config.yaml
head_dim: 32
positions: "rope"
rope_base: 2240.0
rope_fraction: 1.0
init_std_qkv: 0.0341
lr: 0.00199
schedule: "wsd"
batch_tokens: 32768
z_loss: 0.0001
MLP neurons of a small language model. Each row is named by its layer, matrix (gate and up: input weights) and neuron, and shows model dimensions 0-191. Each number is 500 + 40 x the weight over its row's rms, rounded and kept within 0 to 999. Numbers have three digits each. A neuron's up and down rows have the sign that makes its largest values positive.
After each neuron's rows, "fires after" lists the tokens most often just before its 100 highest values on Wikipedia text that the model never trained on.

L3.gate399:573528507491538447506469519495398456504523552490552512518538533466521404546494572498398455532476524445498536455449513515511452496524538540511489473557510499540505529501442453454527507469474507507431511478442484503486482437507450528485458493524555432406509432501452469441457464506511431518521514466469485445466501562467512523493493441504521517520479473511541511465488541489549449595514510505451548485471448526456453456508436490470538506447639411499536511572508496504494553464488467464454475456502578486486530563563493524513473537442512509512568410509532573521507477457506524525
L3.up399:472539491503520507481451493452512520505486532457492469482465468569473509532504467540519552521544430464497500551516554491586495581461490491408516512502522538482484500493440495479533531587523483503440442479504450524464488536454496534567446545509577525481462517563496481496511492561517463515517540501477555453493414528484493475491518561538494534510488400571406553474501446458540468565511512551458495555591486533522512538518575578545537485461536450472536508499548554573478495473515489437545576551520517537469506523525491510508420448412445521564490447490470495511515476491397465542
fires after: " the", " of", " in", " or"

L4.gate306:481542504436523395492490509460513535514556402487522489444528474527457567513456471502501542447466479514541602435515479460488485483544459521515466446507466570533537572470492468514463487460437492507469569462424481512485521506484498474512492462591521433522536505461483548446575470505487507485456557512432502497518481581462574538490559479459563532434480526503454498456490561519527400499474507487469514500480460468451505494481426492458504453511535493464472452528547483436583520479488488532553556471514503516494496506596494541492501556463454582451514500505498458523484465436466416435
L4.up306:474564541466477487494509471484544488473551507514524506476517396444456562531516516499518546438543460508498585451608421457467516509571454501494475492484541538533489550446479424496432516495472534483528564430508531499530592472445542447542456477561544499479472549414494512511510452453552549460509548531475527452444491508482517501482478527438555514424463517448517517484513610488458493507460490521573503558479477462500497485563525536451521517494423534495524422496470492490445452474453514532452533515488523584492475472529487507514499524524512555462485539551453491517535443420445439484
fires after: " |"

L5.gate94:511523433514440473506501528513480501482519514485497441486504512472515520521458485570444508514469539509472506448471471511478471504501508420563529447515573512532512476536542516425471605474473496383486465481491530446479549493440522452468524520454491445441552507519426556469630492499480530454553571431514606464438462450438460537539502446482544475491555507551505465538472520542452526529519455508543445513536544494440526553515449525494492533467527543499475544478449561512540508545482524514491547528471500509532571457555523518437475552483516541473523452558527493438469450467570446540
L5.up94:543494481500514571502417460487434517430495426481448515512503555500463539448550510541556431457484431464546549488474547485551511496476580531472468432487430527435557527532438479479490477534458530515404533450491439507497477500443495457463491513499539457534479506452487400451517554526471533519494512493485441484520514506512491598463473467506487479517519494514481513511504478421418524506519532590450464541523532420570531572497520523490443547476474473531480525489501585467480513538508512450519534504479490483545526496443473530419564495474506530438544509553484421500533422536439533453
fires after: "\n", " ", " |", " F", "."

L4.gate259:458470458470536491502456471529496464599471500479495545507569458474463497554480475496507444578475561488505616449472491546417488529549530524400523466505486483481520457479474497437560561441489437512521495506449493485480510575513473472516493525563522459466574540445481512493495544517501508495551502551448467486465483468461565582502519492515536534492565534449497468503536547492467433508508473492485522508547462519495521548419507527457547516522527474462486539494571508408495496486540535555526544492465531576539568520550460579539453517527440552370481551456502449489481535467471469500
L4.up259:517504526502455452452504574525510541515536570556535479424566553570480504493475509525424426485507516520514505518545571516560454398484531548486449469439450454489493551557457501534533538475479525608452517471433479462437535556416486505460499516534531516544508461480504482415523500554531442531441405489509519498482488493507548491509523467466472518482579533484495487523482490477497570519464527508457554499486495582506519498508547531495562486507556545502564527508491513510523525360555490505600574527549452581472514498530466531535534513496500490501488469499435515491522524466496506460
fires after: " c", " C", " E", " in", " Li", " 3"

L5.gate33:516561516489512594497511518508543461512524564491549518517532465462477531537488522475514590537541425505505508450491529435517564502531448521513475553514489550430517496500483493490507493439484489533505559582489499479492467509514587436483492527504443505452472485559527501514576443390509562549495582596541535492533485525527484579572590544491592541464543495443505478507426463476493453470450475472530520461461500519530457483473445507488489428490504504464522450456433551485464509479497481537473502461476490488500478466476508530500500517524528614541469491468490509538493508571436386548
L5.up33:416543493574557553530556487555537477447486557524514513449565482516428502504403482467461506482446495550472487477522516485518517554541484431495493494516535508469502482536563488520465498484468519569493402515560506558463490492459539526595536483486490501534523557559462452525530493469514453540442528544553486478491430438564474492442488534462496519463408456517452492550451426484470478505446556520502558573530491510496515496511551524505497524572541433457552457502527577498470480544527579548491490570413483463506502550512530562536550497534528490539473441491453433555533496498467499484
fires after: " |", "|", ",", ";", "-", ":"

L8.gate344:525492486467464507475498550421505536558487454528475545464579516496471484524494481500486526529546506471533575493538485531495473540525449489495567489529525502523393445520527516495499521422482573426497503433484446507452534542422541461456423538547479560462449495571484568563496449455532496466480600459560582434505445519517525538465483566532534535476508536513507465502538507483494534462486521485482432586462545502457517467511531535509507515571488502507484488491480488475436488500529501558616471499538496419484448586510548488540561495560457521502515537452522485452495497447563438486
L8.up344:486526489485443509418488471488521552461509457462584506393498488541514496519502421559420536484541481490465412497496511490539547424486447509513523446485571520555524522405507576529526448476487487538489509495506508494483508492445474478490536415552493497493493525512460440523472494539498507458438510514465546452468432527539476462568462460502534477502494501551455531508532490532414588561538527444450522417529568522505507517500471444526549462534583490477486549467525500523522506490492552524497449563464457524436566500440435484478476497479510476586526438581462485476540562531479543479
fires after: ".", "\n"

L5.gate345:491531446605523504517491479462453520479535508475503462426514469483498488453526503426446579507461487515554543461569479493506550433507544522583566478486514526500473490396519533503504516544506518505463519474472498530463540505470504530471485558516477450494534491465494599407519524481490482425485531487509481528519439565537494528552450405519533431432492549424517526498498489442479487565524576482542527505446552482514472554502467457539518550513549481518479551524476517511578567472505504465513551492531463486494449482524441463539490527438595519453545525568414480490487533461590538488
L5.up345:458580476478456473567526465450528558483477436538539588533567548514503494464449481522457505534462509550542502476513481448429537444506496473483480476527465534482534511469527464454487519567519547541498519480448486541521537521546571537565564493474570472445484526469536570463527439472466434472414491491451492500504534466543477494516477511441478480504501548409498519528499428483516535521481558440487519443460446495568566513523474406410473527526494497559416521552502522494520564481487420526465563584448449527538452494543452531478461514489507489507478459517540479459463527420499518504
fires after: " ", "c", "s", " m", "ad", "k"

L2.gate242:486508501450569436542470491521495426515541479463540583568547419532438551555525558489561578524431495493623534403469454453494433556509446459450500413544494496533519495485488489506523479496488485489412445550466469494487536477518489467482450514506484501532528497441514481497441471458427522470447536531486496487482532554446495483562510549483562517420523482532435523489591533517511457472480471475455483434483480525478488505493479475467489439457463379421527523418474511467483472456516468508501528478514529540505523519525463484484480484521470488534496429495513460519512563462483470442
L2.up242:610476474420503473535491474395499459490491442511462463521536487493561582513471494447503500532453476483438501463531567466458505569531530502489555521478481465493590463503529520561511481488499520456534506544504607585463495530503437460458519539480444479491493460563455504498546577467481480487513484453528502552486421461437497438529568516520517456525396548476547518508514483535530496509455431500463476489566511467406479569525494476447481510442520543596511507479467499488514471472435514463504535543558462533442549500484520470491478548527496487536471581505558508445530475521490544492
fires after: " |", " in", "|", " to"

L2.gate122:457545449501468532545509479462461483475469470467565536543583525442410553489471495518554446525508504502524462526479548510463498531520530481430496492492527494541527536492458533394496480432497495436470555448403465464543460519516465540526430447488458504464432537506542507520527434450501450455463539492538422508506497485541561505544508483549522508487511460452511481432460505456497508532535523421541480525508494633535452506445521524497448478555495428502538492489507513539520455421519481480468523492537429558446502454492477538572499567453522530463538519546424489507455526492541412537
L2.up122:564450491543540497482518514543536429449516514515422520494526553461499533510500481529527478511460462445569561519502458523538486498411482563538468462505555495477430545453520509527477508433470493550440555473499441518487521457498482488540486533512580426518524513544505549471524500460579514477498489401541486521466532483500497459479468558469532478523544561441515598417486513505546461460475551554547492543466543503539417483474528481500536571509518451487449531552502559422499524453489558531514502497587470583455450527433505516471539577401469496510503523547520443448522477503514483500
fires after: " 2", " c", " C", " 1", ":"

L5.gate307:468476446477464444479453504485475479480482464492422402563493479475502536518507520546468484559494552455511538513554528537473464502440582519494507507464480562533449579507509475536444536546482423438508512476395436503485530520528476461548461464527486521474561517477466560547570573492474482511451448488515457439442430477569531572474409483480510447474484480488493523535485522545527459501515481496455495453477447475486495563447480532493505478447463480530457473505457527465498569602522563491476485503574462519502557421560492536492565511534521532440478522474456524477463532421483425500
L5.up307:518528502496487572491545467466495509497483468448463464563503519470585457477445478525474515573567456523471522562543445502492541408502509447492437516459495506456501525419488498506547525554477521510522522548553475562600566524549458485451495538524502558497507578531512579550441495453432527504509453480457489410517470521495542491495455492495498538494573555522543479535494459516443494482477476483525515539565510400493490486491494412518577552448486524528490468427485471462515595520548486516463482492486505534524568519590508491474500527431495559526518441512446556546490522431478456544
fires after: " in", "d", " F", " C", " c"

L5.gate378:467484544539549522555583477449478499558546515460514571478471411501448478545547510506475496606470515445484515420524449470478425527538472536505505455506563563445503472498559527499502491442493446467482406506474488458514494459525509470533553527503469604487485454451478487507585532427457525473476679506520491489513431572484498509489515491530492476462488480509502478489465490470501561494517459503428558507445448524541496484518471480451539475482516471479459526499467542527530482551531482503478454545573516474474475530547443573485457511504517530531497493404530469475497556495440500486
L5.up378:504476501531533483573519464451518480474496463512431515501509514517450504502454508431478546581416384518518488471512540511502413488513458498548525516452495514502535495443597518490462484467448517490531485579523521519505467437477525500518474481482486568574479531496440431498503532457472502513519500466547460464529427464516479476528552471499496498483484476543466510516479443444511535464514491470503475562421516447520474468566497580547435471534520533422445384445436489441519456508455518560574466546570517497473581536534514528529542549480464467514445475494527535415548527517451554504
fires after: " |", "|", "\n"

L8.gate261:422503458536457487463508483501531498509458518568485503611461502520505475518492547515382526536530495583430465513515519511437524488442507536440520497553512525570480519473534494398463558490434485509528461523529452517503518490529486473480489503536454503479502471553515522599551523459435466510519545489482516448521516516493515503502524467572559511528541530521547478530560499483536475544533467503500494501485517547503488471575466575453536501464404486525481528444540520591542554525596422492489473533499508458540508515507399580432478461495464508585556548484489506528464539479522430548
L8.up261:551465482505488480456479508519449468492561460553546457449481489473549492447483474463463466434530504497562488565510532492526491529497466548564470503457519445522518464537440442484430498449440540536527489471473452463518610426462501497453485443404473492566534526537546487485526484475475554498526481483524600508510505486509501435466457441508522491474441486496579455478506536531485484535484508501597482476485549478530459559506555455373555555484448488454475529476498539513502519470461452497573474572533509516495491444436541505471518507474443526439521458493482497592468457461575453452
fires after: ".", " |", " Pla"

L8.gate418:503539496507441490411440548463553426459445447484481486589529467488549438475542452540535458539530514495562511433492512478507559489509483497501488527534487487496463447493478502523465498482425387498494451586442459485509499566499450501518520496550502457475548404477511477476544491473468518486511481514462496496462497506431441556463581522589545465442504565504521458466496467588466460535516532504421484460440568473491544529533503527510532461478566491525509489479510578490526533543479469498493471561471552480533525479520526458476452485496449569447584433524477575467471517455456451472
L8.up418:515513516499494378513384459489529505560556467497475572550540439505458522465544502491523537513469507516434564451479586513454575507533512492425493559472506519479505498548478423525483539529537480537517479573453423492484476523542580552447554488504487457560505455546469488482418483500516523547443509470555466471549517524593513485469553450513486548503491487517504572522510452478500444505462546498529514520486438467476489491433549465432478491541424496571498495443503420542558484522529561497490541490509524433499479501551516494551528520486471477493472458518496544530493593457531443468
fires after: " the", ",", " in", " O", " of"

L5.gate97:530472525539508458479531468485500503514491448528502483496494381499455516453591460508522489490511499495524539440506548476594519484459522505520487535576547522506494532507507492488491564490548571504390505476516514451466526557489464496488513453614467537511521464522450545570491492478566452472576496473536444558442495462477476488533538476531481451516516520513517453453528459488531500507476481508522472523550514451494484619533466541504514476415533487582415499510466471435514459450464567431592518583533486496493467519560560536492473548523536484534497539499441473454459410509513449466
L5.up97:513534529491453450475529507530534494585473561546508434504499483469484517520471562488495480561493480494517475524482510471518465535511478437551480583476472516528479510516495380537486519516537627480482530481527448449533571455445507545519451492474429516467524509471471420412493512472504449479516542445494584520481537495498497497534504540470427447540529455461490526474522478436449498453503506569517473481475534483556487520505567499483529534525515533491537520576460511505533548460542489485511503444444414535504527564496468491549590528468459557419558440557462512458544479484626509494
fires after: " as", "\n", " a", " the", " su"

L5.gate470:520535462434499430464449491493432462477510424531496467423494434441503577527490527520510443494442477503528540492507566528437493450462501416556493464523465519561513527518477536491464450483472534525496491533481424494523508490426482484467462504501441453586511495456473561470581536474512434434494478471512433578466485495461482479486505462586498461464535530488468570447491465514568448520473454577486558423531498498481484493537457499398525454478544463515481397539542456485516492475516432494545545523483512482468530526518510483498477551471492443488525538503457469516425502444552419514
L5.up470:462534545430556510449503500439504442494461514488387567498473579477493524535527492470579470513518491556519444517523524527524555537482467564488559517523528535574509493524471491475585433501476535508508547533469523461476524471422554482530497513516502497465421533465561501555493508441569494523525538519512526552487539561492453522543564527512562480482498497485647491413492487527457492472508422544482507513565520513511481472562533473518455476500434480474444473429440545502460491551521516496519504535489418540544432500488474512475495465534454495507426600541495499468514462437536492517
fires after: " ", " |", " con"

L2.gate22:520548462496424468517548478481535463536492431562550485545522522529495537438514540444512471405481480484498545497431568493535474502515456549568517437533465531504549486531505491504502493477458544521475469554446467471481495491439516507504546500465454488567540468528489438592494532477447554494506541475483506495459522531509477482544488553519610437509497544517549530509509519571427457442510441524469492563510428479516559485553548553414513528515521513560422474480541490449516460448476380516506581502485516456443496471544491487527497521504594563452482500550523512527483501508450546574
L2.up22:441528482473491447480587541468553456532527425477533578560513460551480482500526459485483447523450489430367528499553486500461531488525463543526530498557527478552480510561493451543533443434499538495491454426490441454485501530521536533586480447457427479490460511467517536468479545451465493545553505536450538516497468501476466478549445463540576465459461521509528492527562533410484462518507457504445446470494416471544510500537463523439562516467501575498509545469517466434470438486522485483455563461501489457514536482541462512500457481555546509475492465493446543473467556443499575514
fires after: " the", "|", " so", " So", " The", ":"

L3.gate42:459499492538492526462416570494464529524497407502474463485615517409477519483553483493494488537480436515507514477537523444491499445462542440430447567473501546515516583492546484541440504465538495495473506479450472451544469514582425473541485467520465496514455489482465521435512522493490466435587486532552598518510449551515578505537515464594496509497473540500504558464458479484524471535515463544496469475444536439413458588495470522481464482514534484562472564543517469473578510484512459517528561499503486528430511482524488538543513524490474523504464489507403505494437547472527479443
L3.up42:509464549454464587499480526493556530478571510486452511462533461583534541440461431529552496454439442590497537464550425466462493430490537515546589511513465504475476462533423458508537498463507515517486479494497462582450506478457502495515467536497535429496453495489579510523537484503492529471482437488491504431500504454509454544521487539470464460461541536458518522508487446499491404439480512427590481540532506548569486518479502441503515540540553596425514479550566544472499496411492494569551516494471457579515486541505462501430472534518481491557531491499453513522485458457536498527
fires after: " ", " C", " c", "c", " T"

L4.gate273:554501459558517509558465450507494513483543558506430576498452484516472529442442443487484528523529490543484557397549549513457454533504539521494525469460535560374501446495503502417509499510472453413472483544508522489560426445508485464513489542486475474533565470446493562510503485434543460563513497560473449448490459461523512530541464527513502487450478459485455450535488496505498450531569496550565506463488492455527459512483449522560507445480603444546468497497534436540541569502498488522516528508508534531467476484504534573546465537448491540455547464525582507524515479576485418498
L4.up273:484487535415485496503501502509538486508455441438595501446584542491490496512484497444518545549503504459398493454511537523536479538510504455491530532512485561548512470512457521489502539481477567414536444472502510448391468518401491441518506509467522510499466485518529487499422479503478521549512444498488577437489515483513482531500427502489498459427504488550532495495546494546420495491477578583485477510538461518541427529572504535457486537589443513536516482488476400454545506517579461414487455508575475476527506511476523512470500418495445533554476480575545488536525500491485521458
fires after: " the", "it", "ci", "ic", "at", "ot"

L4.gate356:492491467538579483503517505508464513516472480464532565482493496435408498438457467477461516387425575561478594490433543507540523479505446422521558478493462510486568523472474447510464465473493480457531579483473528485525491478551530549464503466497501475463528502505461537467485451497500532556498558483429531513504496566475448564497554494488523574525553481466502481526480463470579416440487486544472557487461451522472455489522485542464448475468550441461524491509508510513490519535492422477515510514489489425497523443500581510452517546557491517483559522468505479627537555485505501396
L4.up356:501539508535590532406483460549478462535521527480582529505519517468452543499551457476445493470471424450440533472529521579511567513531424462461526482497487502534505542557481519505496492450464473485445504483471436431502416500541518510470483542483418555554430464603519521510507457481524497518516450558519493537478449508593486462549497457548491465478486494509465468449484414503481570508539504410523562485555510556518549496522531509507455489498499483519533464400513520519491494534532454472518460499435508567457426451502556506515516515423518479558465584495483476526470462531563478528
fires after: " |", "\n", ":", " July"

L5.gate106:501528454509513539479541496438421490484541485542438595476468508510521504486486424538471544513439498480540504446545412414487505487578493518602517485546565526546503481507523468475493572507481531490511514577468495465467501443499489442464401464480525493512495470519547488481556449420492486502466496459451437559534519490558530497547509473537523510398482595523518512476549507471513526532487472590502418519500462469503490542591529511516484480497563430506449476483515443467483524489482481463487535471608507544446550440528458426475527519460455500480536499587477533468486481520527512503
L5.up106:494472511483516451534530518500477554521480515481503480544506508529463541555475475600499479468490528519460582524542532494575530576486549518581597536548519548436559488495501496537549539483485514489435467466475512496525527474452531535447414413464445467470492530477538482500549477476462534563523492459508488503441486480489450479441523471485533523485488532589579425503487477582493498486505462601481480486499520537489434509456523422547537484453522526507480519485565429519436514443424485523450461453479477498537411587512516477559418521582492522447541524517491486500459523510455529492
fires after: " ", "."

L5.gate113:518492452495524449534531512496457492476488546479464498477558478457505477498529516501460416500529540560528563453512481523457551505495445408475502500523549525545597441541569558480553559490516490445529539492444502428503525442579561557522550570451408469446542536514445550432434462503533456468520468482473463465542483524469484565539490429471464457511520540507516478459512467481458502502532465479523474515566512485454556523546506555542557544503489514501461557502550540511510513471568547420479529532480478495493448490474555558492495530554531477457568501496445415420479521490535422477
L5.up113:505487471440512454546526535461544536557442442512453469537524516503477470521436439515461428448503527489479477468451501513492557505516484486548502473471526520529450456566505530527492482510516579443501547430517518475515511442516467543411486498523451524501537518511502467507471503593453450532578502474505521501532525587430483565526439386527458480603551506492517497484498493541507613520554513519470455511484545503542449484485508445502491552495456491532514545512529491502458454482512485562509571459493497481475490567469556525467542446458464519501439381510466419500484529463549500402
fires after: "\n", "t"

L9.gate184:496475472497568513535469508504575525484494537493536439575508485537500533508388523443523517517557497443516497493463506556470508514496473519455434508534517484507471437538422590489544534525529470544490487607419438509522466480541486493442472491509486474561548453497568474499468446458465460541623534459519530443496500502488486488491562484494533484567473472483456510462510457515568495545438478506491468457484446534479499453552469509430442450555461520528511517488512517454518480531535440472588518485476495461440472564551509503440500534519546517594547472379490543452511508450493503478
L9.up184:522441509524544452547520506466479437455598424555512501406535544499434452517458464474424395481571499495490508464466484543488424519508486510516470640455465552491536509479483498555532472504521496465446466537514484501459493466534466409482457459484390467507554482564504468515504563528484469504533511500500556458451394505450488554435532448487571416482467496497502507471482503504518483487452492553496457500478567498474474524476455542527478511458395506480555512428482551532508489566461514508516511465480428481506453535485529537523463474512543460465523518481509475478463513478490526513
fires after: "\n", " \"", " (", ".", "===", " |"

L8.gate153:474507509481450582544505569563532488593555529542490466510461514523526487476523503463504473565447484535537471463561425470487550503505491465592480546487571616465478465500540520483509486450456545462553478479477514542502550508507394489491501548541494601449509492462515501505447520420514494466492566473415627515464510527507497504483547486549532434510482505517528437492534502459477446553504438460517521475453442459508479524540510479518441519553467526537492450567524473494535420506478444536454403490514559449512492502504555470531492551524550520488520567452491481518498537501527502513
L8.up153:511502500534491472518544522514456448491486564524501492453546531445538515469488472479488502463589495482484509511450512529531476546544438511489555555490521465517511541467471452544459459427538536496504512484519531547526526457549474560429469479571488575497491438589539425526552516514560471584528493510547567480506461508574528486482528482489485547485465531582569438557483594526460530549480467488489513537548521542487555515515495483524470513533539434512513531495501530546419484494579510503480485489467540477507541523411577479497504468505507459537445523563420452526527502436388581566
fires after: " |", ".", ";", " re", " Ra"

L5.gate310:479478511446534471508563536507481443502543488528476447464514526517435462542477538655487485557556510476564488498488523552463470519548504569558472537513499491451458483500500476467528487463499485454497611473489486522514512441507525425496500460499478476487467494497510485429535575493495445466557505494547542487472526540510508506550463482519535378567459542500647520478431553473465481451462522547522481519454568511499486452484498597492512551482488451534515526494473478533526523501519485516497610570510506506469514509485519574540445561493494490520581564545458470521463492522523498456
L5.up310:490518499480476432403522514486510450512451427494439491541563497431501538485449477545526441496514537494445456503530426533505526511547510522560492543496477535506496493465424390506493466487512465527522591506488514581471559490458510455495419535544538479521458505514504596450546513421547527556486504485552470446462476478540531518468527565516537446486460471463504551514481473477492500479584503524499422414466483446466437477462455484428522497538501459463485502520437500547494489559475468462517502539571444570497545529520536543481464564490485569535515557499540560534521440481510484431
fires after: " |", "-", ":"

L5.gate332:521501536503481565493559461497481554534530529498555514488550487482518503478531513531506511512476433419595542463450480477508522447474545510483531558492513508491420503510567520465517561547493482502428533523451442535527466513466497434454511549444578543554460518523532471483481479509526534452552573569497547491471540496521468513574554550553460528459468483512444492474480488447424503532490490565542559534499522511474539578498548496531517445538460434483505519410525414462483523522499553502591485537516558531471524521496423506468457503517481537443612493588451487550463450518469447490
L5.up332:545500531528515437517529501499580583563512519536529548489476437508523472397493485464538481514527532536536490507486457468460526453568470436548473542465468494547486564518584477498396506525497476528473560634522412527528516490531474505432476483445472510485425467532468462467462513521414479452471526564514489489495536424491449503467502517444458528450474453524488505536510509432461510475477469480486499570470533480479590492463506462546527449580518487470520475489501452445576515536508566497489470520491551466456477513486549435512458451567544586489551471456483507546531497464510504491
fires after: "ba", "ro", "i", "ra", " Vi", " Ba"

L2.gate430:485499461440541510505523465476500518471531469499512520551528400583508486481515507523441495541451430464570490485525528485448465503499513486488504545491499488496483453479463416488454522467466498489411437544471499496500470452520379514486477490490529437493551494546543458478569459481472502508510516504534452481475482474459506525549557472499554471463476480517538548518487504458562499479517565525522498509441438542477392445445446504536446509437553505545451523466595555468588515504479493466495537502494572527494524480517478480530469541427507549484610379560521538481457466500440488424
L2.up430:524523456450482485544544467465598552611482469428511496494491516534563491474498420567462515554561519457504457475528539475592451598466559487562474520532485463486576476465500502519535576510448552571533431512483430444475494503483504507478517486475488554603525447521484477496483475480414438493572468529511541438494542544562518496489530534520483475512496542476476440538538521527511523488506534446507456536460540529491560468480542413455497526496448533493465415462454525440506498478516473456462465526543469575490500520527480435504492508511526528468511490430448499544441480475497463512
fires after: " the", " ", "The"

L4.gate242:507542505455492452496472544434517510454466431528492557489526463453458520473498541578518495499458525523536547428578542499475491469494500470533529491493483570507543633459483536511504499546473533488428493490501473490480480517418500475505475516508521452511526503448524514525545549417446509532465516557536533553494471524526519530469425476547610442452469552561553505544473456543487478507496561527466560502501435476476527534499451445459482555526489487465460451491575483391534560499468427487535491516532405556477431590494489458487417521493511464438482498487492468545525474468481452496
L4.up242:469514488463478524497493521406451597448498549481595495604565498503473445567507449448568489529471482403516528461540458469487465469490479530500429539477528454494452481501522473532458443475473522490525492452493506457495508437493511449466458568449490495523525502462424512440539542501544500477508431445527493451498440469451499542487499507490482484445551491485428520573487572372505470523516563372461548537494493485515530525506458522414501517509500447539488490504492476431487539555515496445501485450531481459581442479502476483535506487545581517480486481517512499501506527519456456487
fires after: " ", " |", " 0", " 4"

L4.gate359:521493433446478501540501492558450494516498422495520461557539527508444534522472520439423529549517482585465547440457517566540490503477468441504526489518477527470548452507487575452501552460482493512475508560471423481475454489493528466515391565521495509453472485469471534536564488422489552483450546498478559538419497468565488480481495439599548499492506513483507509480497464510501391493484454515509523542500524542569440530546511473474498454453488482531513469496500506484474542538496468592561501548590443521483441446542516527467513496475544497440502432582525464480502566434506434483
L4.up359:477515554567487395537507476516523520463519520519467479475534452502495503577484482481494516435508501524543516486544500439525539505544444512540474503521462518497495520465445460456448529508465572518506515438551509508497534524480503555552470511490574466550594490370453527481528542510530469498506530451531411545540525483422484461509452450468526539494433577520515497483469429518578507559547519466481538540478492491462528483471563509506425532552537461485504498449497539557485530503483451425523543421510524499491529424471542422544443550528554383566475482517502469519440484522535480475
fires after: " |", "|", " 19", " 18", " 20", " 26"

L3.gate338:402547487446521483512515426484498468492542549540481511506566461529510508508443551503515468465499510469527428489466537540520510453505500437530501530498499525529516533535537555542489484497547530534393502431448501539522497437500522487513378469534479432465443436501540497515463461466585447507505483526435470388490473543491536533592529503578449505498544452468492499525487546513534442493481555474405531474480499575501483458472471484518525531544518437548502451506429459472547486481523489524442471471571466590490473483511495463547532484525500491461544498541419556478474529534486559566
L3.up338:501467517438498490474544532411517491504406490485569534519486453474511493562564505475480455489561518528483434529484544516469556457508458483455410549503498493451467444521479404477562487515558557471460562476489505458451558463529523519479529483510548463494531525493504596454506544450554463540568416500460492407501496534466535446524539508569533523521555476441529560527487483483515451527468471511484467553447441489479437493504468479426507500500412459541527507502577503468497501524557487489438544561493475536472571490573519510516520557552526470454553494547480536554472536533464446474
fires after: " C", ":", " of", " |"

L2.gate271:457502494517525464509488457487479514537509438495509472535577523513459541538507497468517428533440451488538466452487531569471489488524551529430524462566524583500509551574558487476465560491474530478414514515440520522524458487484417451471484476523458512491560490535484485428510526493480530484557550473502471499507536486496515416555487498553515526452604482571515492470508510532530475434447498439451462475501501535520492520576536542488546467504540505527412492501530510462484447497459498504515479471500373504424529457499403517454522538605474602544496518486413468500531441533486509467
L2.up271:498455522476484459448425594494436516522552489443565431568526469476482528524571515460499543456548498488478513517471562471527471509487500544549475542476468535444531529440413460493573548461516486477512469516454412473461538502489570438422447518501499510504530548407488543478525481461477462524445469502524583550478527567480482542516469522484492459558529428502523488496529454458485508531521434520554493491454486526535470452452475550549537518446493531496535537505463571540571566431538439506540470460486479561528460506495528519462520515449439507564544470537459520468507518424545441527
fires after: " In", " as", " in", " c"

L4.gate230:490532477484488523573617539550506487484506517534505444484585469508493517515520491466464510510479501466546509484503557450477467515586454547464525483509538505512498486621402462495484544508523571411511538478552450502516500433542522512503486536472471473540422426488554418491516542441519547480441534521518522434505459522479537471527543505548502494486529531468528536559476512524511510486479449492485466538576403554476497491470552571408465498531529459564497476493550487497496490456527519433514587467555531470443564466554457555498445495470511464473473414484480505480488536463444516547
L4.up230:444475537529510539519517506456463537528525559478499495470510471472455480509568512485494480527457554488537523539492449445503521490470540521494497445475531489436511463542495448440525493474517513489505503528475460391549501505525476420502492489506516405475524511457556462438514530431510549525541523503457483375511485548524517582550628492469558537483542528471482469557525478428547502436489523533546458516487489438492537459508460470449537530457583513508538515530535429441560482490492502561383478540552522491471508508487464581576478496433448529470568473443507506507461450527505540473
fires after: " the", " a", "al", " The"

L5.gate5:505542468484549525536525462510539483508496565500468611542529426516430516469411436516537475499520445505544548476524504457474542521560443442492515485450530504542510491608491479472391456551509531505481517501420486457483451563477494458477465483503494538447427486475514486468473512438487506529456545545525414462521497531538483500545478522515534533508458467507499515517479525413544371469505506441464487494492467558442546469427513537493512458537526509489509450519483512527508476450548510439465523491429494472461499447576538482533462495515476552501548551484518507517486433525365474495
L5.up5:558506546518470510557491523497484468528502550476485502524541493454583568519543483476511509484464486515508442517564479448485472536576472531512507516524474509415449445449534489535497480415504609447471464489473460452490465446439534488579566447475462492515523503456504483532527479473415543515481498480531499469560500557528540484507490514538523516498469443456507466468561427527494474517529460470488515461449434558548486471485430510430489527592493607478474558503495517536502454523464528488496464536491465467466518588503432656482510533508520491401483479542461466520528520522458468489
fires after: ";", " 19", " United", ",", " in", "In"